config.yaml
num_hidden_layers: 11
hidden_size: 512
num_attention_heads: 8
num_key_value_heads: 8
hidden_act: "geglu"
norm: "rmsnorm"
qk_norm: false
attn_scale: 0.125
parallel_block: false
extras: ["capped logits"]
init_std_qkv: 0.0256
weight_decay: 0.16
lr_head: 0.0163
schedule: "wsd"
doc_mask: false
MLP neurons of a small language model. Each row is named by its layer, matrix (gate and up: input weights) and neuron, and shows model dimensions 0-169. Each number is 128 + 24 x the weight over its row's rms, rounded and kept within 0 to 255. Numbers have three digits each. A neuron's up and down rows have the sign that makes its largest values positive.
A block is one neuron, or neurons of one layer that tend to fire together. Before each block is what it responds to, as a language model described it from the Wikipedia text at the highest values.

Responds to: The word on or On, especially inside song, book and show titles or names (Goin' On, Yoko Ono, Bells On); also sentence-initial On before dates, and phrases like on par or on record.
L4.gate445:077135126130173159143120109198115140141138119167083172114086114101150092127148152151137122108131096136119131104119111117103146117112120117148110094104141100118123084137143130122126141117159149114111132143123126115115142161106107155126107131129124095133140131117125215163072151094143140131098163121118147104156119176131130110108109125174147100115147123144116170134123140136119134128126118137174141109184152128139142118131131126134126096111151101106136089152104138160114110123135118131128145168111132145113125119
L4.up445:171123152154116120135099163108108155159106143112153134134147137169103134127121141133122077107134124094131159146138142079144143099166106136122111118147157091123128127124133151148126094105110112132149167167114165122138148095125142091076137111108143145130105142095124119138135103123117087140113147101091174149155127146144116130124134146143153112147094092147135110110100152113093152121131160117145117101192121119165154124118132164151123143190087153154133100082121101145125096148154098153141141122137112114102151125
L4.gate705:121111137171107162122133113091114117120114178131102151120120155131136130147116104123122170123108138151152148165113126125124119081164162147122134166138118137132157131071120111107097093153125115138096133147135107124089070182143100107076192096112102095143128097130161169095137103132141081142146133130103137134155118099162133104095099117134188102152129117115141128095155187130104119116112138135142094093148120094105141155123133146143129144130096138141081150147100177127130131118141122105133106171180142113107098101
L4.up705:134150161095067130093137130098166177102151101085137111111155130140117121154105091101126113123151119094168142112139160092116170139112067099149158109148136096152107130147113118119100133128142116121158132130133149104143097126155123122148110143153101138131088115135116124085115138144142096147156127120086129120104131149147127084132109141153178140112142107164082116143148122156127094156163125149131128145158125123107139110133150122178147126099135139127139129143076111101146140137133117186164109157132134153066125158
L4.gate1133:155140160107137106138129092112106139148129124114128131148114073112103189133145146130113107090117091144117113118121107122157097098114107130106139141131152143153120139133127140129147089093217145119100086119153122140091119062175168134161142168110137146152125148109135165126143137096068158130180114112143117166126152139103071113098119140165098135161120160098130130140114115149114133140125167135105139131141110144141159112126113133104130142112165101108156150166150128118140156112097158118132117100143083097109103149
L4.up1133:128110098138130168111120142102181094151148156134108131107150127164067176141128188129107130122118125132118127125109099114140086156139138108155112129102154135123147136127142119133112129125132155180131104119145130110163144137141081098114121108162151116130136164107151181149112145133141130085129088086099104119145146102112121117129068118110120109135109157142103138138139118145137145153119099126135155097116151126105152111150107112135134137108158076174163117150096095138119160118131146161145113154108114142126107115
L4.gate1906:122102135158122110105134159091135114146168122116067133120089097135085139157134128154137112125097122165161094177135143138106102137119098149143114128125149113140091104172153147149095135097149082141129162150120167109116099140152118146119150119160097169139111113173122143165125162119114140144140096156143139132132064056137159138126080113101111125106137152108127136162133178109129113086161129136107155139160123090090082160133135122173110168124125119117157120134126114103102151129170114135071122102111106130119087153
L4.up1906:080120159125139145093132129137120152103146123163098154101151141109113125099142135126135087103126124170153124128168095131104172145172117135151104098142129111172111129117142106119150152123129105137113145111143129128107121124097157114149122163089159102140149095144077148126107115130130134173162104100124144185110120128107147109160123182165145118108164118108094129082105170150148134148133134136148137094139139156134159120122143145155089151102117124110096155142101167126130113126138172114082123124168167141143119130

Responds to: Digit tokens that continue a number, mostly decimal parts after a period in tables, statistics and census figures (.67, .60, .56), plus numbers after codes like COVID-19, A-10 and CD170.
L3.gate1444:129145164162092106151167161104091126109174169085117115169147063132108127155135148113130164129172154113168172092121124116161113155122136089121143136114133071120132089155121135169108163100079129138131111147146104098119091111111116120138142143118143113104147109098148129115131119093147107144135144121075109124135191123155129107091150112119129130148103115152123144124123145140135157120151132132123151131133119100106103092154119119131141130175108137156109084143114132128095115150128086147142148114120127084105113127
L3.up1444:144134105171144128106106131143131122132124158128171130119170132141128115148111127119092114142136118119141147059124122143132145129139107140095149091094151119132124139125128138137167142142129107066035113114111139104142152160127112136152143134112133100107150082116118137141113145132113130104111127115114120112157142140159155169118166140131153131122149099110130110087098104108148100126136129127082138125135115098054103117142114130128123116135093104166131113153136138132143149080123145153128110146128107175120110162
L3.gate1658:151149139143182118121122106180121151126158152142143099175145126116137093130157158125115109080101147149113149143158124159125136081130128156137111119116137098116140139142111134131101135113083122085108113121139130153153121125149103171125106132142136144127164113097157138118181129146132129140129117165102129168153126130143127139131120129166120161129122130100123123117169166177146144124117147121127135129157105136100123095136070116114158149112059138144088114115099126140128113102089128117143125123125128124094162160
L3.up1658:130136136116136165140113156134132131100112135125124111112169097106072092134102088097174074162152134118161138103120130138102126131186141128108139098145147099123160126136105137111150116115152166119135145115095125096135088164153152109127170142116146115119121150119129077148109117122136182093112070161095129133121128141157082118147148143153124154157115122127092142068178145123122088153118149122185114118159136121132145139135087155116106137091140107104167106087106131098093131126115168117085108104114132124115118089

Responds to: Leading number tokens, mostly the first digits of a figure in a wiki table cell after a pipe, such as totals, points, votes (21, 131,040); also counts in prose (21 home runs).
L4.gate682:135072106175091117118119109134131133151151149134134111130137162122168117166154114109106096155146101143140050112107133092132105125117115062142159082083137146107088114137157152125119176126130116131101154174123143130113110132129163170117083113149116127151155143151129122184146138147160153168129133134144133101112103109120112178116148173127100091147115104152137145150148126121162154132095127167135122136101178135090162158137146135171087100142121110126165123126120115098144122109114110121157158117127167106107109113
L4.up682:119149098121144133075113097124116121140102099102129120102162150116152142086153110073141155128155099139136101112151137121138127132164146130103103089125086150119149114104130178138129102110124087109096172091070178123114163097123117124114127144128129131138141185137117162113102131162152092094146150143108137104143143137096171118127152097159141189098099124092077130090120106133127136123112116122081129134131122125170130112133099141151097148092131098138119169128155133118130144152107107125141108124122155152106120128
L4.gate1130:126136138121159126126098115086120124125132124118131107144158124156112136104119102142079134076123126137169120110110154153166121123111097107135126152176114103103144118108126110131110101126106113105123110143131169102147134128098071153138180113133104089140154122113140165090132146130104075170190173125110130109148163101145139112109132139103123134162173114179169158123139155127124116101137155137140129152085110098091112160132110151140139084100156108099135126138137169130104128113103084142124125142109133117140161151
L4.up1130:156161157141072105169127177102129076117097145149134094141129119130152152097149103118076165105119124141133130104126165123120127147118103115126109111097141110143125076076124111094120140100104092131077155146133162157099154122097115128120155174127128109068096127108111152124099139101113142118142131124103135096189125130138130119110100146122127209134150100151131144114131124178124135143122119116102154164105136134133062162102128137154150123143154133096115152148141167141157118090128107100146132148150094115117103155
L4.gate1394:101119130164132132123118129124106139128136110104133121150130126106184146111117144158102140129151145150112138112130107120107128121145138118155134131129105115127140091125092126144095132155125175121173123139100151174149140127130107117119171131150125149115118181143149154112128103141101101130141121112140147125182151102133109114120131115109101076154124137125166122147120124163119120110145160172153098106139162180137125174129177101143155141098146141142148110108092167140081145135118093129144149137121156080183100165
L4.up1394:143111113159142103133153154160130174097130123083111121158111113122122123120176078101139160142133149150141105088107128148166107110100098126088141100171077169146107076136112116084117116104150070116122126145109120143102113157125117168104105110084148115134118134080178114115116144075141137113127118123088137123132160106171132155138116131126159142092167136144094165070156169086137125119139139191126168132143113077116130117095130174170089099138121157151128126107118119146116141086124128153141100101153130115130121117
L4.gate1707:112133133118151122111124103108178095104125122165095132150129112092135126113123097118111132158154137122107082077106122155145114083100141102081152108138116112133155138164141129144112133153093175110111114143071111144131139112139099146098134143157090106122110105143090098143129145128140092137158121152108085166145146112147108119147078170108129131149109105176102118150120168157128129124110130127148081124109105134150092133098117122147138139143163129167165142150128153100100137129098149125093111138119167105112124190
L4.up1707:109087090140128090105101142128187093136180120146125126142127106116108167135170166123121150091070170118125147143190133157141124118143118117123141092150155136101123117113102145100125135165132062098141122128105123160086100167134142135150108109089136179169152128127119138170182179105112144154130139136092120131128134152135124108094141110142124138113147145136084099123139129134136129155116101166125100138130128147138127118111159130178106130136083112099168153109149152163111155088115123108101168113120102119124085121

Responds to: Mid-number digit pieces and numbers in statistics, sports records, tables and years, such as 2|89 yards, 3|15 at-bats, 1930.
L5.gate70:121160094126146105132130151132134123107100124136129134122110123150110128150126111127130145139140112086097098151117126144165166135147153103138162141137087129085165135108090104174119085146106095095144084172083118162140108119115092121104152124142114152160131108144136128113092152089124109156149094142071108109123165128138110104111151180152127153158146164153106151103103115133092126078123132115105118105129134115135132145109124162166115143129118135159164142097117108132138185102107099139102125124080156168175172104
L5.up70:110162147168135138071097153162113144177141106129091155161146117136134162091121122169112130091141099140142121142121102125119163131131099122099163124118134163157075129153123112111123100131142122100155101118089132098139103122144123162201123118107161142081159159148167115176165124143109101122135131121139110111136159157139106108106131124182091101126155161163105093096119126112180171117180108127140150125132161186169092134114143152170176115106102136131106131142139145138111087132140109121119133136153156117147152162
L5.gate565:148134107145135102111106145089131087142149165151126074163116127133130098118126140147105181079121117129122154107107165125104123174119117110146131105183137078153146115110098089179131104136160118103125131154191117130131119123182097142121132116101078120164161124077119117105141122097132132140116113127086136118133121132137156087145105133161135153157116181129100155148126165129121130107128089139148111130117150108055096100149127134138134127167118115178131120101113134153126149131132138114122126151149123099141146131
L5.up565:082115102125173110143132106133124129120113149171134112126147138154084121105132086129133118119125076159123178099156123151160101116127150154107180124153153097116137129149116143120123138086097134085113143145129122128131128134096171144118122136095103128135120114093131090127152156141109106094127129122103101134075112176126105113105105105116168093125139149140136122135135146134169108086143133141112089091108144156125125104102102156087146122127092112186129131088107094171135104098146119099124170105181154095137152145
L5.gate878:155118138180125154120120170128122093114122112109122108128156126121105143126132136109114101123123140123122106157151181134150124122075137170150106137160132156104145166116107143142111136130122166153146117148099138146117110133090092171137149136141119158112108150101107108166134115123100141127135150124118170119150157141118131125123144086139100163162103148136158122138113166100096124092162151113121132121114196121152106122120094154125147106140108168132126134133124154126107084147137125135113147086127126149133107113
L5.up878:088144113122117134124161109151103118157122108173127152142109149146169139134113102121116115120100138139103119158148128146124098145114148118102083105142084129160127134095079090143135145119100120161138133125156148119111148136148116145142098111163130136158103141108127125087098088114155111117109147110120131113150113113116094154119160120119130119120135135142145157151137119123131096096141115100137073116144148127112091146117133120165145133168144152139128146111164095122120169122103130130158145110136147132132110102
L5.gate1163:138125093101129129127158133123108161135155126140127131152131117148138100095130115115121144099131098151129139117108113127104124158139093135159128126163130106097137134128100140135123096125154107140106107158136106126125132109100108116111116120117142134142159113124154109108132156105133140132104207166110140099107131123135145131096083116159150171122107159132104133141073119135159112174100122170133126147125128123153105138098116136149155137118087174105142149181148156125132169091150079100110122168169124118178163138
L5.up1163:146136134111137085115143125144139090115109150130129084136166145164169147115096078108091138129149186120147131083086121098101125208122109143102149176111085112117151177088127116113135110153075122136104103130105136122130115123121110122117148128148123119171112121128156130082109137091115108160132166151139119113138141157133110099099129098119116110145158096135103101121147176165132130177128149165130143144103105133092118153116113081147102142128130095121142146135124160106137099140177106122111109120095151135136095134
L5.gate1362:130143094125134110135125123125161139104108113133100107101160086113112100093129086117123138116119145161180159132170106129108150176116174094095105136139106153139089108153137141126107076129126138121116086100132155147109101092116149140167112139122087094091094117128113108122120120090119122153168113150116137087137170145119164138131130119121155136130113165097148099145130156149120112155125122114138145149103138145116119139167145088141143157134124132127136128097112086096138146133136128112128130126137099124126154130
L5.up1362:110110103133143125082155107164139107154099130146178126136126097172122137126151120110087171108080151125130126093134125100127137163140162156110130107142116133178091154130130114146118121142093117110096112132150088106134181137077118126139133108137125146113146134135112133143126158102140127133134113154139175099156144104134104158152091122134124126119124121111106138150132089157156140154139129129095151091088138155095122146138134141137146137132163154156135126106112110132145124150118132132095107126136137157102083114
L5.gate1438:113168143113178090100143136172090106139141123156100096160133131135096090120101104093117127123136135065144134142156152125142136119108167128153122138120105160113121167106104082091127145111116137173136157141138117130124104146114153139120102108151098181138129162084104118129122144157130106115105156152116098119102112177117109128137151147142143142137152101135105102130115139173109095114169138148097120056131130148126121127139150134146132100137090151122155166147106130127104132131116127108137151141140162125133119164
L5.up1438:091113129136148136149140095070126111139133135136107088160138115136100134126139136171099134124167119112163137111133104170115130120111126165122127108136112090111134106125117095117150063100115143114098095105119101152161161132105103151069104106096083117142144110089156141117135157121096113133124087116115124100166120099112082089137128109143116160101138103145127113141101141137179087136139141122127106119134112145119109145128119099101135119114160171097120131147138139147123143160102088110096152154111175124143165135
L5.gate1644:131135111107123118135158154119162123130152145168137112137132132150155089112176138166127151097089138138107111098123135166175146153088134137128176114146113102121141142151122109158121111123114102073133131122145105120141122145120087157143184104142138166126143086111129070125086138114117138117133101144087116127129168150168120111067160137177088108154124137123136120119166166141131172080128144137144135075119102152142116119117070118169154160091144141169111150113132129092142119153128100128110109119136164097134165074
L5.up1644:167117132088131088163102094109133168137123124145110109145139117086135084151112085125153137142166161105147142132110105158148160142127133102134117127111102136118126094095090126153140116134121120102140132136106105086166129118124146128143092157169161099136139127130057156099093123153074157128158168121115167116113125109122158120131150156148173140116145124171132105103120142101164125121079141146130082169155129097109152118118151133153113106139134135141113112149135101158124158123118072108101139160129101141136136103
L5.gate1820:100157128127176090167118120108130149064115150106158097105142148114146143131156140105141150141123148109122164110115118122126183157106129126112115100153118133095146076150170134147098110128136125126140152130130100127132108121121172143132095104158130139113133125117105079143157150084114124065087153137141149064155113106134100182147165135142156149130146146132142102186163129137175118132119119085153072098069137116123107158131142106156145139110163134125121121133126099122143148143098136134137131165146141088132139096
L5.up1820:113158074145103128124117122167153127113124131134092114156128134104131114121109120109110141157087108134128151128151133098109138107158147133126141119189120122137118089171112138129119088121151123140119155128100169076137113116084147117128157129133083154124162123171156087133124120121171179106118116127119123123154121139153157119160172123136129113130113167136113095119117166147126134092080134162101115158145139127113130075115130119115117130136100121104168118124122117112111112150128106126149137083122150158152117165

Responds to: The word on (or On), especially before dates (On May 30, approved on 17 May), in went on, in song titles, and in names like Ono.
L5.gate241:121116113141137111105125066103109113139164111102163123139137114130127168152141173170089126144124108161117099112071145119128145152135150118163139119142118055134123126092108138138110145119121134149141096188137122184106094137130165158133118173088091127126079088105144112158103085109087116163118127124079154150074184157120096098132151115151130123129141131116109129111123136143152120151169123129161185090120111118117165110107121131121104133184133141126151113141116119092138121148134129149115113161121184096085136097
L5.up241:128088130133116160129105159120112117130132119085148151158098121148173159147121155135119120106157164145119081174102133100154134074148114097168140126100123120113100158149156130139126094091140113143089146134099107144098129133148132149090109126146143118143119109160156203127173166118141136115139148150124173105149128163117121101142145129148111104139139116131129085201097078170142178108132142112120146132167138151149154144161094147086140132150137133123117118164146118101122097155110147128112125093132122124119138064
L5.gate516:141087157097143126135150126090104120089144129132134082125136125111127156122091131120120104109126138064153133171096089097117135137138091047153106131135137128156091129118124079124113129135127047146158080144122103146111123103149141157073133103082122128147151100105112157122113128145120093102131161164110203128103149122138123109116118119105136134173126132128124145101162143119116136118108158155163120117136125120124140132129166106158127167081115127118113070182142164125120184104109110071132100180142129091133129155
L5.up516:165082152147156134083149119146103120117133154137145111124128132097131104132125113118160128083116155148125110133139174102106094097158095074149109133138179158151125130129103123139135157157166083127127133138108162101097123187158121095140127077124137129113133110090178088161101130135137076122093118073135140128129144102125084141135123102107115159161143073180132134120139116133126146066131152116141119093198107152151167158156115128118118151146115170122161127157134123123139156127093140085150165111130122119111099119
L5.gate866:140129121168137143143123129094123074102153145109144109075090090111158140108139141116144153116110083133144113139108147102136114136138145095145144144137128125129145070137173130152132139137130117123128116094126083134187100091136131095092133117109100096134123096108102157148118154084127114103104106112114134140159121104104166114128144136194118144137147134110138141134146111153101111126146110128116138130109064129154125148123140135123102129110109100133132131178099106142141131104108154125121169178086147090150095057
L5.up866:107099158090158117165144129111112133155190096097168126142141121155122143096156141177134119158179149155111118137148103119157156169161148156140115140144055135105116052184129146129136129171111106120148124158112161110123131138131134159101121163127149102152114116149133126111155100132152109169124145123148148146150126114150117097136104147157143119134148102106137071135130161123119152107121164111128091089120112150105110100092138119179125112156138150135149140181093123096140111141158125146166162101122102098147152144
L5.gate966:094101155091167093122163111107083111148161127144117150107108129138174148079182169106134140126101157123126121097077117154149153164118117110138137096136115109121155103121112125113089213095148136127174151152117137124139077100132148116111114113162099116135108125117116120150140133149115119165130121147136146122121109149104117154144100130127157102125151157156103115185114128141160157098152114125150154125111155124124120155132145113148135139135137150131121106153145109139139134120103149119119102124137131078122175170
L5.up966:116149137180167135117133148086105116096103129162133119130144096142136149155138147134096083131102114102098139094087109112151125148068091150104144091136134117118134165085116129118109109128165102103117134132130115143098109139129167136121138131071103095112107131148100180111205118149107081099111136135119118105103125104119160120121100095139152112151127108178143125116149157133137148087182112165146104145119130141204152130134115127116113133090147117169148112109154127122157143122140161124113109170159094092123148141
L5.gate1475:159106156082139160125158156129152116120148158094161132124129139121147125165112147128112172084119096112119126146076134097149129188143098105109123161116148137144114112176126152131114104121125129136145090139134126158096116100151123142103086123113111118124123145141103121122132125138092143141135098144127114118152146122112109107126139131138134127116116121137129121162123106071122114097143120100169164125147127110103136068081167123113113186121121124123147092055170126118169135146176140142161130142147079126121088106
L5.up1475:101123136120116183137106140123142145157104107135110137153169136135060148098128147172128124155048124129136099092163120098180167134111108103193121108135141117132157127095157113129135163135131080094162138187146123119127123113111113112161135118128117145118117123155104159089109105128134107133102115151127093129174114117136117104147114132118126152115112116128158151157092101121162111138086108133110140109103128125164151156153112133132105161146101096113109143190137088122124093146123124124131173120130110162087105164
L5.gate1570:123181144165140164154169111158092160135172126124140142153130096145095173127192155102122160136150169112106116155112126118113122131107156105118144153118109133103139132095144115148114135116093140145147139162160118125144139124114119098119121145090113145124141138119152126136129153102145142157135102117103156107098142142106070133119130138174115117157133147101133112141166126165142124175110096135161085112171099147155096114154129161139160175070134114120147126147119175116127115071079085124138110135086171110139058113
L5.up1570:146112166127133109109179157117116137162158126108101142113081110136143176123142183149109127151085156142153114153120121107122111093117122121141128140153127128132140125157166113155123128099139141185131116147088133113093136095153122130144176117172102139103126105132134169135146129086117121172162107109126091156139088131174111127125094133178174103107149135148132126135134121130093129092131141134139174125134120144155119114119171146135138153148109150089121150167115125102093186121145150119142123142156121103125132089
L5.gate1578:209118116102132132139166134130135119127150153104136092092101123082118167127118150119141158097121121135133119118139149127133121125146113093101075109136113121143135099125171137125128173120135131138199139086136138129138094137158133146148125125163147129115130100103150140093169104145140132146126147158101124153158145145099104102111176113064111110169129126136158161151143121141136158129123145154140146119156129132108174127118132153095130117137141116107175119097140147145109148129140130098142131136150118123124095111
L5.up1578:159133109118128103115106159108131145076179148172145083084127153110081144124158146153142167145120153122138158155107116129143139132126122140133128142161120096116121106115155122161138087078161171137198114167175125139134122098137141130099112176162087159152142129108145115111149110133153140126118119089120173129130153089088085100107126132134096131152144121119127123145098160095094171110108087068138107119145160086159108153117115086120117128145115125124101171122124082156146086158132162133141105134121121115109143084
L5.gate2020:108109122125111121121124119128112125080123123163162164175112089137103147116144120117128132101104136140122134149139168111115165134089143112146128166140137100118135119128082100133091117121120097138119113141150126088150080125090107101135151115092121153151119161125193137119137105096139125132143134083148142109142161129179178122085136141128090108143156117107084137134145090112104154140150090165148131118089124133142118096088116153124129176134111111174111156148151167102151127106095152138127099144122138094126117128
L5.up2020:140140125168132102098142123130090155183114141119167115110125145143133150128104144137110162124105124093166138190074168158079141142154117098090125097121138147115160132146105141093098111121171123066181158127141174130132079128145159163148152128095113130131164157117143114094137119136154144087124120144100137135137135132108144139146137121172142113116138145134114111149130130120110098136136138153184121092147123169134138194160119166166133112097137144154172116115176110102148080117117135190168124131096105143115139100